MLP neurons of a small language model. Each row is named by its layer, matrix (up: input weights) and neuron, and shows model dimensions 144-239. Each number is 128 + 24 x the weight over its row's rms, rounded and kept within 0 to 255.
After each neuron's rows, "fires after" lists the tokens most often just before its 100 highest values on Wikipedia text that the model never trained on; "fires on" lists the tokens most often at its 100 highest values on Wikipedia text that the model never trained on.

L2.up1782 [132 124  92 121 127 130 150 137 117 117 127 122 128 172 146 131 141 111 154 156 125 148  79 114 119 147 127 139 150 126 128 175 160 151 135 161  93 121 147 124 136 117 168  98 100 176 130 123 118 150 116 147 123 148  98  80  94 169 153 156 129 169 146 145 119 117 131 138 141 147 133 146 133  96 147 143 114 118 109 126 146 105 169 109  76 139 113 136 135 140  65 128 139 136 104  87]
fires after: ",", " |"
fires on: " with", "\n", " and", " in", " at", " while"

L2.up1531 [134 152 132 128 111  95 147 116 157 135  87 106  80 125 124 142 113 132 117 119 127  54  62 103 147 113 129 128 136 172 154 106 117 151 151 151 137 127 132 118 126 149 163 136 118  97 115 127 134 121 109 130  94 164 188 120 165  94 119 103 145 138 122 135 122 131 117 150 140 123 134 135 138 104 176 138 193 113 126 125 114 109 106 123  98 110 137 137 130 158  93 141 128 133 147 107]
fires after: " |", "-", "|", " a", "n"
fires on: "\n", " ", " |", "|", " close"

L2.up1605 [145 115 193 122 131 125 113 112 161 108 119  94 137 138 138 111 100  93 171 136 142 172 127 113 125  92 131 140 145  90  86 122 147 107  93 101 111  76 147 132 139 159 146  89 123 174 122  96 154 109  97 117 112 134 140 110 106 108 130 118 128 141 108 115 138 109 113 144 164 130  94 110 136 132 139 136  60 139 165 102 124 103 116 103 166 125 116 137 110 123 125 151 103 142 169 138]
fires after: "\n", " =", "-", " is", " also", " ("
fires on: "\n", " known", ")", "\"", "==", " C"

L2.up295 [110 169 133  99 130 126 140 138 120 148 119 113 139 109  83 114 127 137 140 116 107 122 131  99 171 126 138 198 101 114  79 125 168 122  99 133 120 114 109 122  85 182 153 119 168 126 139 114 101 149 179 128 105 101 162 121 147  87 157 140 146 129  96 127 131  87  57 167 140 159 134 102 125 136 164  79 128 122 143 127 112 117  84 123 121 148  94 141 130 126 165 140 121  52 155 134]
fires after: " ", ".", "/", "-"
fires on: "/", "-", "4", " only"

L2.up46 [125 127 167 123 154 140 161 119 155 131 109 111 147 155 127 184 123 114 103 121  91 159 143 114 103 172 120 135 156 123 110 108 138 141  99 124 117 121 137 109  82 166 143  82 140 152 122  85  65 145 179 140 134  90 114 160 147 128 152 112 112 151 116 133 123 135 136 201 123 128 140 130  96 136 162 158 107 122 134 107 101 115 110 144 120 138 118 123 157 141 119 158 142 107 147 120]
fires after: " ", "\n", "-", " ("
fires on: "-"

L2.up1421 [129 156 135 149 151 144 124 148 111 135 104  93 135 120 123 163 131 153  91 104 101 113 113 104 151 124 127 156 153 123 139 129 146 137  89 137 138  96 168 128  83 182 136  81 123 139 139  86 129 101 132 154  90 134 144 126 155 155 157 164 114 136 113 146 141 159 107 106 148 153 128 158 114 141 145 106  84 121 165  64 121 122 125 153 144 127 108 146  82 156  58 125 163 106 100 143]
fires after: " ("
fires on: "20", "B", "C", "2", "4"

L2.up1379 [122 169 144 151 131 114 152 118 119 129 117  96 109 187 108 171 117 118 153 129  76 151 151 120  98 114 104 155 130 143 172 120 153 110 104 102 105  93 134 123  73 127 146 103 135 156 119 123 122 106 127 178 158  86 127 125 112 127 151 130 103 106 132 140 148 125  79 153  92 114 118 171 113 150 113  93 108 154 148 142 167  88 163 146 153 128 124 126 156 116 108 174 119  63 157 164]
fires after: ".", " "
fires on: " In", " On", "After", " For"

L2.up369 [139 147 115 121 183 135 122 134 103 154 157 155 153 146 145 122 123 117 170 130 128  96 147 132  98 110  97 144 137 121  95 167 169 174  84  77 119 111 125 121 137 132 154 116 114 157 133 113 138 115 139 148  86 123 116 131 117 131 112 125 134 119 121 149 135  97 114 118 146 121 131 121 121 127 155 101  76 117  82 105 134 106 113  98 155 154  99 135 116 121 111 162 128  80 113 101]
fires after: " ", ".", " 1", "25"
fires on: "-", "m", "mm", "v"

L2.up609 [149 170 149 121 161 139 112 136 159 114 145 123 147 111 138 113 123 105 147 164 130 150 169 137  72 143 133 148 120 106 104 126 111 134 103 155 138 123 131  94 141 128 181  90 107 121 125 114 142 116  99 105  56 143 176 124 135 132 118 101 104 135 123 142 149 126 137 141 141 141 123 113 117 181 149 133 111 119 125 121 146 139 127 135 129 105 112 113 140 143 122 133 146  98 116 125]
fires after: "\n", " ex", " re"
fires on: "==", " dis", " inter", "spect", " ==", " re"

L2.up1424 [125 122 144  92 132 104 126 123 152 134 169 146 114 112 141 196 117  94 133 122 152 105 111 126 161 129 137 117 168 115 145  75 155 119 124 100 110  78 132 149  98 146 129  62  94 128 118  90 124 108 110 147  93  90 164 124 149 148 140 127 126 139 151 145 158 162 126 114 110 136  89 122 118 137 164 141 149 119  91 137 116  87 117 132 113 146 132 137 142 151 118 176 141 129 157 102]
fires after: " ", "'", " an", " |", " a"
fires on: "s", " –", " an", "'", "o", " "

L2.up932 [164 112 110  84 183 148 114 101 146 151  76 112 134 134 134 141 108 129 112 118 124 105 161  88  86 119 146 120 108 135 110 117 139 103 129 146  92 120 129 121 142 134 148  56 105 144 115 152 114 123 155 153 116 171 116  87 108 121 100 163 105 122 136 119 150 132 153 158 100 103 109  94 110 138 166 101 104 148  98 103 166 117 128  84  81 164 118 130 111 109 107 188 125 136 131 103]
fires after: " |", "\n", " =", " ", "%"
fires on: " ", "\n", ".", "%"

L2.up29 [136 130 137 129 154 146 201  88 140 108 137 163  98 166 103 127 154 110 188 134 129 138 121 142 107 162 106  80 115 101 133 140 138 132 123 112 101 126 110 118 101 129 144 127 126 122 111 103  98 110  40 181 142  92 131 147 106 119 125 147 123 101 143 116 121 123 106 140 105 114  73 159 134 134 125 140 103 175 150 108 157  96 165 116 110 165 141 154 139 148 137 175 111 129 155 143]
fires after: ".", ",", "See", " However"
fires on: ",", " He", " he", " also", " most"

L2.up1768 [127 124 145 105 124 136 141 122 133 119 142  83 123 129 141 168 122 148  81 108  97 149 123 140 133 132  98 134 148 173 115 133 116 136 101 126 132 117 158 140 130 126 135 124 103 118 130  65 135 158 143 127 114 125 143 143 130 173  77 126 109 140 118 138 106 124 123 147 130 109 147 139 121 113 151  82 142 173 159 158 128 119  98 169 142  83 119 148 138 148 121 128 170 125 144 147]
fires after: " \"", "===", "\n", " (", "“", "/"
fires on: "A", "T", "C", "R", "V", "G"

L2.up1713 [123 130 138 147 128 109 139 123 126 108  76 144 104 114 173 141 131 136 151  97  87 119 118 121 118 170 109 114  96 149  76 116 159 139 132 115  52 142 163 113 124 110 141  88  90 144 118  68 143  76 121 141 162 164 123 152 137 110 122 132 137  99 107 132 106 133 150 119 150 129 112 136 102 130 140 105 143 131 140 147 123 129 129 100 119 113 147 145 153 155 154 110 134 150 119 174]
fires after: " ", " re", "s", "n"
fires on: "n", "al", "ab", "o", "a"

L2.up550 [175 144 139 134 148 145 117 113 154 138 104 121 107 133 132 152 126 156 124 116 110 143 105  86 147  66 127 137 116 179 142 150 146 120  87 128  70 102 142 138 160 113 148  54 135 141 139 128 110  79 142 127 152 126 130  69 133 109 133 128 112 181 131 124 124 108 153 143 133 150 108 138 118 107 114 123 131 134 125 157 115 110 117 108  93 141 123 137 107 144 119 129 159  95  95 152]
fires after: " |", " 0", " 1", " ", " 2"
fires on: " |", ";", " L", " W", " 0"

L2.up318 [136 113 103 121 140 114 134 116 148 143 123 178 138 162 178 103 120  75 183 108 106 123 157 119 119  87  83 114 119 133 116 150 119 143  92 122  79 136 139 131 105 101 130  67 135 162 132 145  93  97 135 120 128 135 123 131 117 143 119 146 144 153 104 120 225 101 161  88  88 138 129 136 111 113 114  36 128 120 126 111 178 137 137 143 103 126  90 112 130 123 134 124 112 157 122 171]
fires after: " ", " the", " c", "al", "."
fires on: "y", "men", "m", "my", "fe", "king"

L2.up781 [120 101 107 115 164 119 103 117 141 113 128 153  81 120 161 133 112 131 130 112  69 116 120 124  99 114 119 108 144 130 133 135 133 165  90 115 117 140 117 115 107 118 136  92 106 145 120  74  99  84 152 162  46 111 154  96 156 119  84 127 155 119 100 141 161 136 142 157  96 119 137 124  94 158 149  83 152 143 117 110 123 104 103 137 111 132 117 138 161 148  79 134 139 139  98 137]
fires after: " ", "s", " (", " \""
fires on: "l", "n", "t", "m", "ft", "mm"

L2.up733 [122 149 148 115 164 125 162 123 104 115  90 113 113 154 108 170 120 123 148 176 122 152 140 139  78 129 151 180 143 171  76 121 161 151  92 102 108 119 134 118  92 165 134 102 132 128  98  95 141 127  97  85 160  83  98 100 165 142 108 130 146 153 148 117 132 140 121 150 113 127 184 109 119 138 170  61 115 156  71 178 142 100 112 120 134 127 107 129 160 112  94 112 125 108 106 125]
fires after: "\n", " "
fires on: "-"

L2.up1332 [126 127 121 107 108 124 166 107 117 170  92  74 169 106 140 141 132 123 116 112 134 142  88  97 105 129 142 117 143 113 133  90 102 137 132 125 104  80 135 134 109 125 126 150 104 139 117 151 130 119 177 120 109 129 123 145 164 138 132 133 114 156 151 153  97 147  82 141 137  78 109 120 140 181 185 123 184 122 121 127 124 120 126 127  94 147 153 145 110 130 127 151 134 148 128 100]
fires after: " |", " W"
fires on: "\n", " |", " 2", " 20", " "

L2.up960 [166 110 181 116 146 155 140 116 170 115 113 125 155 138 147 121 110 100 124 139 114 139 126 133 119 106 128 124 145 109 142 103 174 146  84  85  80  99 134 135 157 141 182  92 123 165 118 135 145  89 152 142 155 119 119  62 156 150 122 118 136 120 127 125 131 133 123 153 124 126 153 151 121 128 124 106 100  96 137 130  90  58 122 115 116 132  97 161 138 107 112 136 123 126 140 125]
fires after: " ", " |", "-", "la"
fires on: " ", "th", " |", "it"

L2.up48 [128 123 174 167 153 126 144 135 140 153  86 138 113 139 180 126 135 129 118 110 131 154 140 115 148  88 110  86 189 107 130 113 146 104 141 158 124 110 111 158 154 143 139 137  89 121 105 143 157 113  68  96 112  95 137  96 168 105 106 136 124 147 108 130 101 147 137 165 131 139 133 152 115 118 141 135 125 120 114 129 142 102 140  94 160 163 115 142 114 111 130 117 130 119 125 156]
fires after: "st", " in", " In", " con", "t", "ed"
fires on: "it", "st", "id"

L2.up1194 [161 139 119  94 162 141 150  94  96 168 146 109 121 130 116  94 107 115 130  99 163 107 140 123 112 144 141 175 131 130  50 158 154 121 117 161 118 127 144 138 168  99 130 113 132 151 125 124 150  68  91 130 117 127 110 144 112 128 117 143 107 116 126 124 140 151 130 116 132 138  75 148 126  89 114 138 105 137 137 105 159  99 153  81 122 133 107 141 147 120 150 142  97 120 116 125]
fires after: "==", "-", "---|---|---|---|", "===", " =="
fires on: "\n", "-", "e", " |"

L2.up1499 [128 127 170 101 120 145  96 147 141 128  81 157  90 112 145 130 124 108 127 146 118 120 126 115 128 143 114 142 117 141  80  91 163 112 123 151 106 116 150 143  89  88 171  83 106 141 122 148 110 150 123 114 137 126 133 126 174 158 122 116 127 110  93 131 125 134 199 140 135 143 137 139 125 140 169  65 128 160 144 115 105  99 149 119  85 153 134 130 161 176 159 179 137 121 151 162]
fires after: " ", " con", "s", " re"
fires on: "te", "al", "'", "ne", " national"

L2.up277 [148 107 152 158 135 129 104 132  81 139  89 137 156 119  90 107 144 152 125 168 161 145 148  98  95  83 112 118 189 105 112 136  91 133 122 151 106 116 115 124 121 163 159  97 120 141  88  90 107 114 134 148 108 163 134 124  98 124 154 148 101 139 116 132 111 110 134  87 124 126 142 191 129 163 133 119 104 128  95 144 156  88 143 131 131 182  83 134  97 129 145 130  76 142 132  96]
fires after: " Con", " con", " Re", " De", " In", " As"
fires on: "st", "t", "s", "n", "f", "fer"

L2.up671 [129  85 154 124  99 127 137 107 106 142 137 153 150 113 112 128 117  97 112 132 145  99  93 103 136 129 139  96 165 110 146 138 133  98 162 135 150 133 118 115 123 134 147  75 116 128 137  96 104 119 145  80 113 123 158 134 119 123 130 125 137 133 107 121 141 136 124 143 130 101 143 140 130 136 120 110 130 118  84 136 130 108 129 111 131 173 139 149 122 122 126 133  71 141 140  92]
fires after: "s", " "
fires on: "===", "==", "====", " =="

L2.up329 [147 129 126  90 119 134 140 107 171 118 130 168 105 112 134 137 136 156 150 121  77 138  75 134 159 118 137  90 152  82 160 107  74 150 174 116 126  66 128 146 121 138 136 119  61 162 114 124  95 120  93 137  83 117 152 142 112 135 101  94 103 181 111 156 140 155 134 129  85 109  94 181 148 172 156 119 162 121 146 149  77  93 125 149 140 126 142 135 117 152 150 147 129 155 108 153]
fires after: "'", "er", "’", " on"
fires on: "s", "'", " his", " His"

L2.up970 [125 135 158 141 139 134 102 147  93  81 158 112  62 124 119 109 120 162 148 105 147 122 104  93 154 138  87 158  74 182  78 122 145 117 122 153 152 141 129 131  92 109 129 156 163  93 143  76 120 158 159 160 144 142 124 145 136 172 108 142 115 106 157 140 109 184  99 141 121 166 123 113 125 121 134  71 148 105 117 136 153 100 139 130  93 118 142 150 146 144 129 122 131 156 155 134]
fires after: " (", "-", "/", "–", " \"", "“"
fires on: "A", "N", "R", "S", "I", "C"

L2.up239 [135 169 132 115 165 120 150 102 132  88 106 137 124 123 142 131  95 147 101 154 115 121 131 128 116  93  77 150  96 160 122 123 166 160 131 140 137 129 172 119 153 148 125 135 125 127 154 159 149 132 153 108 126 112 101 114  97 130 148 107  99 106 120 130 118  81 148 154 153 179 135 112 106 118 183 114 128 164 161 145 111 127  90 103 112 111 122 104  98 134 112 169 165 107 115 128]
fires after: ".", "iv", "l"
fires on: "ation", "2", "\"", "0"

L2.up1733 [108 151 111 104 140  98 105 117 131 161 135 106 140 172 111 157 120 107 107 112  99 147 117 131  87 160 129 129 133 120  92 116 107 120 117 130  97 113 165  99 104 143 128 112 104 146 114 107 139 148  79 115  81 133 110 151 133 140 101  93 146 126 170 149 126 105 119 190 129 117 107 150 115 172 139  95 106 181 170 140 120 103 164 152 137 113 147 125 105 143 111 137 149 114  78 121]
fires after: "\n", ".", "=="
fires on: "\n", ".", "Career", "ography"

L2.up767 [142 159 104 185  91 106 149 160 108 125 126 117 137 120 161 140  97  88 146  92 130 151 122 115 121  50 133  88 118 129 168  91 127 179 119 152 143 116 117 148  94 142 150 119 127 127 148 114 148 131 141 120 138  85  81 119 127 132 143 129 143 152 130 125 179 137  93 119 123 132 126 133 113 116 137 105 143 148  99 146 123  92 140 124 148 152 133 142 143 164 107 147 165 165 120 133]
fires after: " ", "s", " in", " \""
fires on: "round", " In", "===", " The", " On"

L2.up1003 [153 118 152 106 125 133 103 114 120 136 148 114  88  81  93 124 124 160 119 141 102 112 146 132 110 113 131 159 117 154 123  82 109 131 112 143 136  65 126 125 126 174 125 109 119 138 129 123 179 169 133 142 167 140  87 128 149 174  85 110 126  99 141 150 140 160 132 191 101 164 118  95 123 121 115 133 153 162 161 119 159 143 125 138 118 103 163 175 100 128 114 174 122 150 125 105]
fires after: " w", " W", " H", " h", " B", "H"
fires on: "in", "and", "o", "i", "re"

L2.up883 [110 129 146 119 139 123 131 120 147  97 159 146 112 137 139 134 120 145 101 139  85 181 150  86 160 138 141 149 118 140 145 152 164 114  88 168 130 124 103 136  75 139 115 106 141 148 119 112 135 112 109 136 111 131 155 164 122 111 106 174 134 124 134 140 150 171  94 129 143 154 139 131 112 142 165  99 143 141  93 114 113 117  90 137 111  97 143 132 180 117  74 140 151  64 154 164]
fires after: " (", " ", " \"", "\n"
fires on: "I", "N", "U", " 5", "Z", "my"

L2.up1067 [138 149 141 132 114 118 157 110 109 155  60 132 114 164 171 130 150  92 119  87  84 108 151 127 120 169  97 109 140 107  81 114 102 160 103 122 144 137 143 139  89 113 159 128 106 111 122 118 146 161 136 190  99  98 115 152 150 143 137 161 143 133 101 102 116 113 105 125 166  89  93 139 118 164 152 109 114  93 144  86 143 121 121 137 112 133 127 121 129 125 145 126 177 138 101  79]
fires after: " pro", " p", " P", "ri", " Pe"
fires on: "op", "va", "mo", "ta", "min"

L2.up779 [134 110 125 124 148 106 142 104 102 134 116 113 140 147 109 124 130  93 123 157 120 188 134 112 108 149 134  99 168 129  88 116 144 115 162  96 128  93 149  95 102 131 169 104 122 104 139 104  94 134 110 107 141 151 158 141 136 168 130 143 116 152 134 120 124  72 149 165 162 149 131 125 117 170 143 104 113 190  89 147 211 111 144 152 158 142 137 153 104 140 171 137 126  83 136 129]
fires after: "s", " as", " con", " pro", "es", "c"
fires on: "s", "ad", "cc", "es", "o"

L2.up142 [176 151 130  95 107 145 133 117  93 165 136 108 134 157 142 154 117 161 116 102 134 114  89  73 120 121 145 139 128 118 109 104 113 165  98 142  65 112 114 118 137 165 151 105 117 127 146 130  83 121 130 130  89 114  98 114 152 112 116 157 111 180 139 145 130 113 105 136 149 105 110 108 119 148 162 104 141 105 138  99 155 125 128 119  69 179 101 135  97 150 110 137 100  92 143 105]
fires after: " |", " ", "s"
fires on: " |", " "

L2.up1216 [112 125 126 138 130 104 127 125 122 145 114 149 108 157 139 173 128 161 130 123 130 173 152 129 103 150 106 144 156 115  95  96 118 112 105 120 134 123 174  94  92 123 153 117 116 164 107 106 158 109 119 112  92 127 117 157 181 137 113 112 162 163 112 128 117 110 155 166 140 123  89 147 134 154 137 140  89 140 134 128 160 106 132  78 111 142 129 139 130 160 119 187 122 124 133 100]
fires after: "\n"
fires on: "=", "-", "===", "\n", "—", "=="

L2.up1610 [124 167 125 150 111 119 138 121 134 161 120 126 104 178 186 137 130 124 154  99 112 154 111 139 123 137  93 134 141 127 112 131 138 132 125 112 131 150 135 139 101 138 126 116 130 140 113 137 132 111 108  89 131 119  80 163 144 152 104  28 166 152 138 166 126  93 150 174 111 118 184 121 120 120 184 104 139 119 112 153 152 122 164 111  98 118 102 111 134  90 136 153 164 122 150 127]
fires after: "\n", "."
fires on: "-", ".", " of", " the"

L2.up913 [108 176 141 127 166 130 127 140 125 145 126  95 138 163 151 164 132 126 148 122 114 131 128 139 117 151 136 145 125 182 138 145 184 160  95 131 105 133 174 138  81 143 177  71 139 157 123 123 118 123 159 110 166 132 161 103 191 126 114 115 143 156 113 114 120 153 136 119  94 103 116  99 119 119 110 155  99 149 138  90 129 101  90 116  68 112 124 136 161 133  70 126 118 101 134 120]
fires after: " ", " |", "/", "-", " 8"
fires on: "-", ",", " 1", "/", " 7", " –"

L2.up1240 [130 157 158  88 164 112 140 124 111  97 137 129  91 115 127 134 100 112 155 107  34 109 148 122 117 165  83 182 123 131  93 167 134  99 129  94 147 123 123 108 103 160 129  80 141 140 118  85 166 134 142 149 116 112 152 145 107 109 117 166 132 108  76 153 132 136 156 184 134 139 147 164 110 114 100 102 114 131 165 121 131 133 139 115  78 123 137 132 145 145  49 133 131  98 153 146]
fires after: " ", "s", " f", " re", "[", " w"
fires on: "us", "i", "x", "um", "ri"

L2.up1198 [117 133 121  88 147 106 104  91 103 114 140 126 116 130 123 114 111 178 139 167 144 126 104  96 130 128 146 123 159 101 162 134 160 122 144 121 131 133 128 132 140  84 148 124 115 155 121 118 141 148  95 154 143 136  91  74  75 172 144  88 138 156 104 160 138 113  79 141 143 150  93 107  98  91 108 131 128 172 145  99 111 122 118 104 110 126 132 126 119 132  95 123  93  71 113 136]
fires after: ",", "O", "I", "R", "V"
fires on: ",", " and", "S", "M", "I"

L2.up1323 [153 141  92  89 141 144 123 131 124 115 118  97 102 135 123 152 115 146 129 147 124 124  84  98 117  95 163 139 136 131  82 100 127 156 121 117  85  99 104 141 141 141 184 121 116 116 149 131 102 105 104 118 112 117 130 133 137 124 129 126 120 148 183 138 127 160 140 126 113  82 126 164 123 121 124 112 128 107 115 132 139 129 152 107 123 142 118 175 103 132 110 141  86 128 133 153]
fires after: " |"
fires on: "\n", " 0", " |"

L2.up1261 [131 139 142 100 109 139 112 146 117 109 129 136 158 106 126 116  91 125 126 162 102 150 125  93 127 115  94 119 122 107 102 131 123 121 130 108  93 123 142 152 105  92 141 145 121 132 166 106  91 111 164  90 167 110 123 163 116 143 114 134 144 135 142 125 111 143 139 109 133 142 114 164 107 160 121  79 138 123 122 121 120 128 110 119  94 123 162 149 127 142 153 155 133 148 161 139]
fires after: " ", "–", " (", "/", "-"
fires on: "e", "al", "mm", "4", "10", "3"

L2.up798 [118 165 123 132 143 101 127 137 147 146  41 126 117 129 139 148 131  80 138 143 116 123 145 121 135 163 124 128 110 141 136 113 149 162 106 177  63 137 135 132 125 151 164 104 102  97 107  81 147 107 158 167  81 153 157 181 211 163 135  94 122  82  93 175 116 159 126 191 117 138 125 172  99 119 150 134 145  99 125 114 107 143 151 127  93 150 146 131 151 163 107 138 117  99 167 144]
fires after: " ", " |", "-", " –", " —", "0"
fires on: " |", "old"

L2.up1562 [119 143 127 102 162 104 124 139 127 145 109 141 143 143 117 174 131 112 155 145 114 120 143 126  89 165 134 134 108 132 129 137 157 157 101 138  79 131 162 151  85 132 132  65 140 128 143 116 153 142 125 140 124  87 126 111 127 143 109 126 163 110 160 142 135 121 103 129 130 131 156  91 127 205 125 120 144 149  85 101 130 103 137 108 137 126 140 128 116 128  95 156 125 125 111  85]
fires after: " 0", " ", " 1", " 2", ";", " |"
fires on: " |", ";", ".", " 0"

L2.up864 [146  96 123 123 116 118 117 126 139 110 117 194 154 136 143 155 121 127  98 121 131 129 133 131 113 138 136 156 152 135 155 155 134 127 107  86 145 121  93 101 111 127 127 118  89 131 107 143 157 129 140 145 122 139 120 126 102 171 133 125 138 133 119 122 111  78 145 177 107  85 137 127 136  94 168 175 116 114 107 143 158  91 118 113  89 132 101 133 163 156 132 141 114 188 170  77]
fires after: "\n", " =", ")"
fires on: "\n", " (", ")"

L2.up410 [155 126  92 116 134  89 144 138 117 125 148 102 121 106 147 139 101 140 101 117 133 112 147 157 114 103  81  74 168 139 103 144 127  99 150 152 147 103 138 151 108 118 138 117 108 155 113 105  81 153 155 159 120 143 159 110  89 141 120 129 121 129 117 112 171  83 132 121 138 120 108 138 115 138 115 147 125 134 137  97 154 135 115 157 149 103 116 141  92 100 157 147 134 114 134 128]
fires after: " F", " M", " Y", " Ch", " Z"
fires on: "ed", "i", "es", "ame", "hen"

L2.up1442 [122 138 176 114 121 127 123 122 155 150 130  82 160  48 107 128 115 147  99 173 109 156 143  86  87 161 149 114 135  93 103 116  81 101  96 138  88 118 160 119 121 145 144  98 152 168 127  94 118 132 127 118 128 138 142 117 139 106  83 110 145 116 143 109  78 116 159 110 147 129 134 121 132 159 155 113 120 143 112 136 142 138 116  88 101 183  87 151  99 154 139 140 132 130 119  87]
fires after: " |", " co", " Team", " pro"
fires on: " ", "st", "t", "de", " |"

L2.up1156 [130 135 150 131 173 112 148 135 118 162 106 135 137 133 142 126 141 142 131 130 142  89 106 111 130 149 115 165  94 147  99 147 144 145 133 134 173 131 167 125 124 125 144  98 122 138 129 131 165 141 175 165 151 141 152 147 132 208 167 143 129  93 102 149 131  99 133 156 192 131 114 109 132 126 127 132 138 107 121  90 116 123 188 108 126 149 119 105 100 130 121 140 172  82 114  88]
fires after: " |", " 7", " 8", " 6", " 9", " —"
fires on: " |", ";", " 8", "–0"

L2.up105 [127 109 104 181 120 141 105 124 124 180 128 114 115 149 124 123 137 167 158 159 154 127 111 132 118 129 104 154 155 107  97 140 151 144 100 165 131 121 123 108 156 177 170 117  76 167 131 108 160 106 108 121 121 159 147  71 174 105 141 157 113 197 113 110 135 134 129 161 114 115 123 144 113 110 125 166 156 133 163  91 186  98 149  98 150 134  86 139  96 145  97 119  94 114 139 135]
fires after: "-", "\n", "|", " |", "---|---|---|---|"
fires on: "-", " U", " 19", ":", " of", " Total"

L2.up825 [130 123 149 114 152 123  95  97 127 117  66  86 135 128 137 118 113 115 103 194 142 120 114 124 120 141 103 109 117 137 114 139 132 176  97 158 136  84 166 137 123 116 184 117 101 148 107  85 137 131 142 143 140 161  77 160 140 150 112 122 132 121 109 126 141 139 177 110 116 113 138 119 123 149 125  79 110 149 112  99 148 140 127  99 118  96 112 161 130 174 166 139 112 100  62 100]
fires after: " ", "in", " qu", " re", " de", "fin"
fires on: "al", "d", "l"